config.toml
d_mlp = 1536
norm_eps = 1e-05
init_std_down = 0.0
lr_head = 0.00426
decay_shape = "linear"
doc_mask = false
MLP neurons of a small language model. Each row is named by its layer, matrix (up: input weights) and neuron, and shows model dimensions 256-383. Each number is 128 + 32 x the weight over its row's rms, rounded and kept within 0 to 255. Numbers have three digits each.
A block is one neuron, or neurons of one layer that tend to fire together. After each block is what it responds to, as a language model described it from the Wikipedia text at the highest values.

L11.up395:194166176149126163154155131139128112223147125102144170127117101120109142125084082088162178055157096159162160146151202199091088110174095091121161138152137085141097128150099094114113118131119109153121118166158098089147104114120138120162079131157105192137089093168129221116160123118120097089146144157112090147107084165145153103170152127125113122191126171170099181131162149197090156151119
L11.up977:159097144077129203123106106136154127084143163085143092113127109129139139108164127098127204066078178127124119126240187173135157152112070131127142151126157158119095128117148072148122175157134106116130173159076102105148104093192121095142136130125129137156195177071128151125114085160181115099204127062122076131144114180103139114083129141150097118155106165156107177124078063167126112109151
Second pieces of split or hyphenated words in descriptive text (sub-basal, gray-brown, white-washed, sax-ophone), plus pipe separators after numbers or dashes in tables.

L2.up16:178138077073124114143111117220124102165068130177120112141214114132121187142175097144089106071156236115098110149144100163127156134115115126166089108093118077104115137151183154138105167090120079128105125143165146094069119094101133093133108199113126168121188117178096132149100135098167105144199101158103161173091148074070151177194118197102104137134105119165117112154160204105148116112133
L2.up117:163075098142178100157112123076147131120160086135097169125064084081117140099103086133099139125211118186130142118161133146100180140147120085105084190097105138131167044134110100122144099150069116170140118042113148151108156147122171138188173131110118115173128121163121161127123112110119073111144142107130142142171051123086124138114199138109071177150118112214115157102141096144199104131122
L2.up139:119117161176126064166181093153117181139096109119144109149110099143085107069189139134134092150141160175144092119096182164110132135089117149115159058176048141105190182151140140149084105150167175112115056131187103061138056145054151132142132193122104159128138139153132153112081114111109150124190113054087135118141148168153200101156169087107128101128114148159164081126070161095149170125123
L2.up450:135141107120156149151174122137080083076078119142140125116121175108117093086120120122108140155136151124104151051110155197072119129144133101104152122182160131074110098112094117114139096083112141131128102103100118123087103137118101099133066167129105096159161124127090183103093136152092109094150157068129198109089063177055161168094116136119127118098107141115167116097035153132147106143151
L2.up750:112125115122136099069149083077146159086096098140159194176097121117106075118120114180140101132095166150168106119076141189124148122163159093166097145133130119194110122087145103157109130086070082120161136159118148112096133159126152123113088121137085071149168154128134171154119137173124082124130174155121100171147182117077111073145135098150157215182123177158119128096117142140169114139126
L2.up798:179104098080131125172117156120137093087085159112143146135128063110117129117065147175162158130156149108156132086109122123110154110157131095128090131143157117145126130116131077071132134094093144157121113136185156117116096123114185167154118176131146081178105151134117115149153149113155128137092094127146145163114115153184078109139125160151098072181090164088139130115110142171154043088181
L2.up1018:105120116110196108063154092085115105110123131158114117081061153128168097136124089136133154119115171075115094112141149127101195105099157088105160126162130118140053158100153097123138158136138088143224129140093162110135136083095178168101101098159128110137054193111120223168143142135154065182146120128096146108192132168123127134109141125095108136114194128115059078162132101173123159147136
L2.up1490:115116119148158128091137081095102180121034088186098116164135146105130160137026112123070189104108137147141104146176143104100097148099097169117162145160116137152135074198135098128115124151078056167138111092142126120145151086106113150161151210060145103109126126157142142161160146134157121143139161085158087182138154141149197133084116190112145134116112113095170081110102101143165163126118
Second word-piece following a single-letter or hyphen start, especially "ant" in want (w|ant), plus pieces like k|ill, d|ementia, one-|armed, and occasional infobox colons.

L3.up273:121145165053079081089140095109127145088152226195153132127118146146117076123098154106148125114131147109115124168112147198138120101196086161192112137145060132120079104171064189131124048122154162128158114103140140110130150133122104081146116131125132145157061091108189165107176149141112127154094161147115141136153118121110172107100147147115158096128173136154107110087140137224135141132059
L3.up378:189193095121150072111188066081131126110151153070140127171063147113139133143127121076118137118126133073151114125111159150138115115172163166051145171142197125134147172165107140138120086108119129139169168065166124142161118101142140101077103112152099144175155130194195086111103142164070171193147088096133145109087137161164119130121116117154087061183134122156094135156192090112205155140140
L3.up867:162080083066136066166019178110128175117102113143078127115107154127145164134109133105153117093164138146151055156115127150153194111187150131145182085172133122069152151136110105094125069106140115095151162086177104163167119132071204131094158120108138161107103146128177108124118156131112121180101130133092180111166108144108119076100073100097090125165131122147106150171120161100096096097154
L3.up1217:068121144127077120151160089072161155047124156154075150067128123111160119111135109155157090091138102096154095132144152224121095133195124193171117122160119135120111105176103123109119071095154145109169160168133192165151166148193117095113096159161134186109105120156119080091146160151096100123126097131149149117190164157116094176034080113076136125089076144156063145120109121169155139125101
Second newline of a blank line closing a paragraph, table or list in Wikipedia text, usually before a new ==Section== heading or paragraph.

L11.up685:093163109137090109108140110164120151226093163115047109117151104160095094143117180133126134093169080098122115166093112199091069097132104121094135097112135159171149143131109079124104125208138135054143130168140079167103079123132080145100099079120107127191170141145118079107176131151105148124125121135076115110117108130104123140094156089172190140061068119104116105088067079191141152137176
L11.up905:138096153104112110110137097152123144127144095102078133181170075162184108122131129066129123159179069176128090154147117166156127130141112101138114166168127107101136107115132128082093119149219184141116174138140090111153132172091149155085087141198145144136138124091180128144157147080104121098083167111107033165115138166067048050108148115092123157166135087080114162140123137163184151167146
First subword of a person's given name in rosters, tables and cast lists (S-ofia, T-ristan, C-ody); also line breaks just before Wikipedia section headings or new paragraphs.

L2.up55:093139153078097149084152121117097156104132101116197139112102150174118133169106117107142110125173133157125138098082109175140140105086091092131150116144087186121119137143135045106120160132146134045135108145107166122105096112137154137117095097136109131126114079156091087164098096111088139126158113150098153132154151155147160128186140128188135165077130126136079070155118076158133167113125
L2.up86:133148104169128101185127105107078103136134148148107094146171173112180155045122188138130150123122092181151125073084107095088141122171102095088129195111156121019116144092146085139084217093130126094118082139146216139102138116111124123110124142150145201095138153119125130148123104130128122137089126184125116130102179132112171103154113102159141143151127121123118126156201182137155111122138
L2.up96:179159132191094135048089128130143085168086124157113106148144159138149147152110097081064114132079080129182143100125118184181111099122117114123073123104181105154123070161146060108103123124114115211099086104171087160157067099112127122117070145119121185072147134137123118120100100122081145139067123085104137144105097157128103167088112125117084149075097132088178127062140096123143198163097
L2.up472:126106133127099014100201103120131106163093189172103109117127096159126132093120113129144173114111100122082100163099108183065095088106129189141127114093165181083148136139124089155104141148130163111179114192104116124111152079152104153143123178154127101112113108104120125130115151158091122125142087114082195110119099087134143149178143101126079138064147146072174079147131083192144099145122
L2.up1087:140134163143067130157161155134131093100160145150149159115155087170057158131141114079088140103095118090120097115100076156122131036191128113122159055158167185184089098086129142101134139143111169137182081139148148113118138096113200112149127098114103134104120084190180102163134143131209093121177186174115148098167173151142169091127130164131101100097110129096125133104091057106125142203135
L2.up1429:150185130103143070118140083170102127138124154140137107103107142077174153104126161133144175165079137138150143137123128124089090099150146098128078099071133060108116100108154164097109184085141115105155154166084040081091100073159116078146146133093147129110105126153095161084045124134113120088097132090100116176133124096164171107117080130106088151118148106158099176082122130124150171189148
L2.up1492:094153118145138134150107159116156188212093072186145099181137128099136112095181133082117159105105068120090133143152106180142147083120143107137140140166128111118159113137121082149066142131124086169168144181159171127118103012141205126150093117171124146092080053184143146157155098149096088157086103122105130197097190134139148113134138111068133113162085174128080147110102146147180179124186
L2.up1514:131125154100111151137141136174110125122133088154134129082146139185092146174138193081165090098115118130117123128142098108107071097150156194145080134099158125157114136141113146129180121094149121091214106141207109116108149157125154080172137194121111126130173128150112119128111161121126107108121084143139146110159097081130156121153138149068146141130138092110066140145084130146166155132075
Opening == or === markers at the start of a line that begin Wikipedia section headings such as History, Reception and Discography, plus a few mid-word pieces like ial in presidential.

L3.up332:088122109070173124134134113091092094138149147145086102122146128109182179117109076132104124118112174168154109174127085172069170129096153129125113119152104134138157191174119072152151146128158169145078109149174100149159174199157059146133156190119050152138127094119164162167118160154203168113140122151122109146083111093080094109148158135090054135163165115148136139116099126128166086110174
L3.up408:183166121105142171159093130080085074124121116092107076126098177103119146137142136195085131136121098126131104193094113105076119113141096145197118154143083153159153133132106139124077169190133123199122145082110092161159136163141153082127059109128138142132175123119133133117152064114156187135119116147133130061143131152130074144104142196117132113186178172162152151067180152103120132149148
L3.up509:147155170118198156196146171121061138107123148093192120096138207141138163124190182152057121085088103062187109103179146106188117173123144126175165186141136119189144075099056183087088074136140061118112120138141152085180112140154159124124096092090144102099100198115141073135116084142161116171142126148104107122164112158087137148144106102130158097148167110152171126136112142142139123125158
L3.up1414:163129129128172120153100128089079166145136145130139191125098112128140163130114127179100123083090117130160069127145144147064126147118131148170209115166144152070181080151102094124117157083155072125112107169158114156156151095043126133083095091086105102138152090128108121126132154183172154120167150113104161089120152139157179115131085156126146111141188205151151112128087114090131099126140
Word-piece tokens that continue a word after a short one- or two-letter opening piece, such as h+ors(es), W+he(at), St+r(athclyde), re+pt(ile).

L11.up214:108138079135194153159159105067137116122172110118051147163096121077108172074167157149091187133157123116126162182144154146167154199161085092168161125169117106090097184140213143116058142172132117134064149092139128081155147163182133099136127133178091114080141067112174122130128104074197096151125119119146131173097121181028105135114114132151134060110115123108113137155146121166157159147115
L11.up1277:153147214150142183120122134123128099099140165236117171112104115182072085136204161128084115121151157123059172134130079176093147159163069149122117136128130126114216086085146112076092123115146088157101164128124118156091128133159101083114106144103137139110150099153139099191123149085145165134117135108099169095166154135113067200159159130115115138122132107118150184075150155120133104098092
Short opening pieces of multi-token words, mostly st, r, c, d (St, R when capitalized), as in st|range, st|ole, r|ise, c|uts, St|irling.

L2.up474:084073127121156099175199163087111092114148164116100096111113156127129111138070142154126117097137124165144121137133111158090164149135137127153102123082127109135130171183170137155140142164061104142179159060132116148196147154111121165173184122098152127129149113136085063101126204146121094101143103151104174176151116091097151092103120138174074123141145150153092154137152088188155157109136
L2.up623:096141065192123177144130102130149121091163074173133141168068124226127116136121141092081119157097160147116090184089077090106140100160120109149121106107161129072068184142121119129107157156132118094120164132128122127125087098142128111138131192147119123103121029141130077114096068145129099123126145131141110082116079135098141083208113105130207145088119186125165086125126099100201153127161
L2.up879:169077117091055126110144080144099164094095163191130183120146133100122127084105100116103083135112079139116135177104134081106130151096162141143112078109108159123090116131119127132143112197128109111152128143131134163112166098110121087070135110172120167082199106107135145187117093131102130139128133166162107137089174214137145157055102165116096131139144124104106101105098095118103100099090
L2.up890:115109128121167117121112086103156101097121128140119099106054174131130126095085160143126119194136123048151068141119168122118164112151124137151140067162114142135121119144121106095137098178138106117125143135123150122142136099081089117140133152155085195150161071127147169122146171098146075171102159174140113068128136207096105108103149119111120129138165154183091110121143176110149116065144
L2.up950:192163095054152095118063152119098150069091120148129105132150173154136198131132150083141141137081157144145091097155095187088138087134166121105109111172151184037141175098096051166157112144191119083137137074121146140057107139076091149212155118154138099105177112116148124115184176093099201131124113119133107086128106117104157105106089151109145099131147157128134100133128133147148106116139
L2.up985:122183098134163129160100111133095136136086183163116165147104098149120104153157145129034164103103100070154186129114113121121196098119166112169127116173137083101147134224131134118118138135120091135104158118137113157092108148143143164151143159154110084138092142113186111128066065182085135109118109178135108142102096058148060169110168122184146095114152123092089104175172159132177129069112
L2.up1225:117127084159108103151106135071143146103136170155132148129114133143130103163142129207106129132162129169126191115141139171122177090129116129076185144122139143148163109161077149134153147096135114142182151093109076196128159076084209116100072130140152123135102137104104141156086116184139170140125159186077145142100126170088093128117125115147098074155215163123099173128106133098224102134089
L2.up1494:108093126084168135156172114147074126092129138122100128099120154201191148147121108125149126118165187138148089101121144147097121146144108159137121120111149128120124097128150113104128104114117119101084122159147108145065112183171174147094110185145111159143128115141154074085125073070117111139219123131098110140176105164166165099201069043112138133071098134128073130175084172160132116079147
The second newline of a blank line between Wikipedia paragraphs, before a new paragraph, section heading (==History==), or table.

L3.up468:100118111154122100115120122108142073084115095167115119131108120099101119101133144160127100080163113141141074093144084125117116157135146175175131103149084115146096111208147120125114123141182128080151126076158116127097098131201142076048148120126119180104148111097161117137102171114113119087093077132078143090133160172133160117116129136096098156065127137158095148133159109192120134127139
L3.up1132:165132148147086096104097101125145087137148141136126159163157143107154150132123178105175122154129129105205094113173142159121119141057161111136164122191200125134103106130192123171153124147128133129151144140159147092153172090181126067149110141152103125095134138155114148119158139087085110109155140136085123123105149112154087122107092174134065175152146113086153127116130070178138146109118
L3.up1178:099068140145158133136103099117106118076124170153100176119073144140130067117108095175156144119144149089099105073123005113074141133172140171162148163165109124161109118153152119094108136159170099084150184201158125126147178097165127097102128148114185151143178122146152079125095148144197141096118118159139109112121141121148138153083071103026139159086129146150056174070133107172171150188077
L3.up1490:098155112138080110130097101118122160079105165128124165163109163120166126186153143085147162076137115165082153168153103158079133139159154130087061095166062136152143209160109077129157066098112148115134175100114143115119057155122154140134175142103077136185140113150134191091078070094090149104095145195162101169071171129116104128144083124096125095095116107108075204106093153101107137134180
Fires at the first token of a new Wikipedia section or paragraph: the blank line before a heading, or opening words like After, On, The.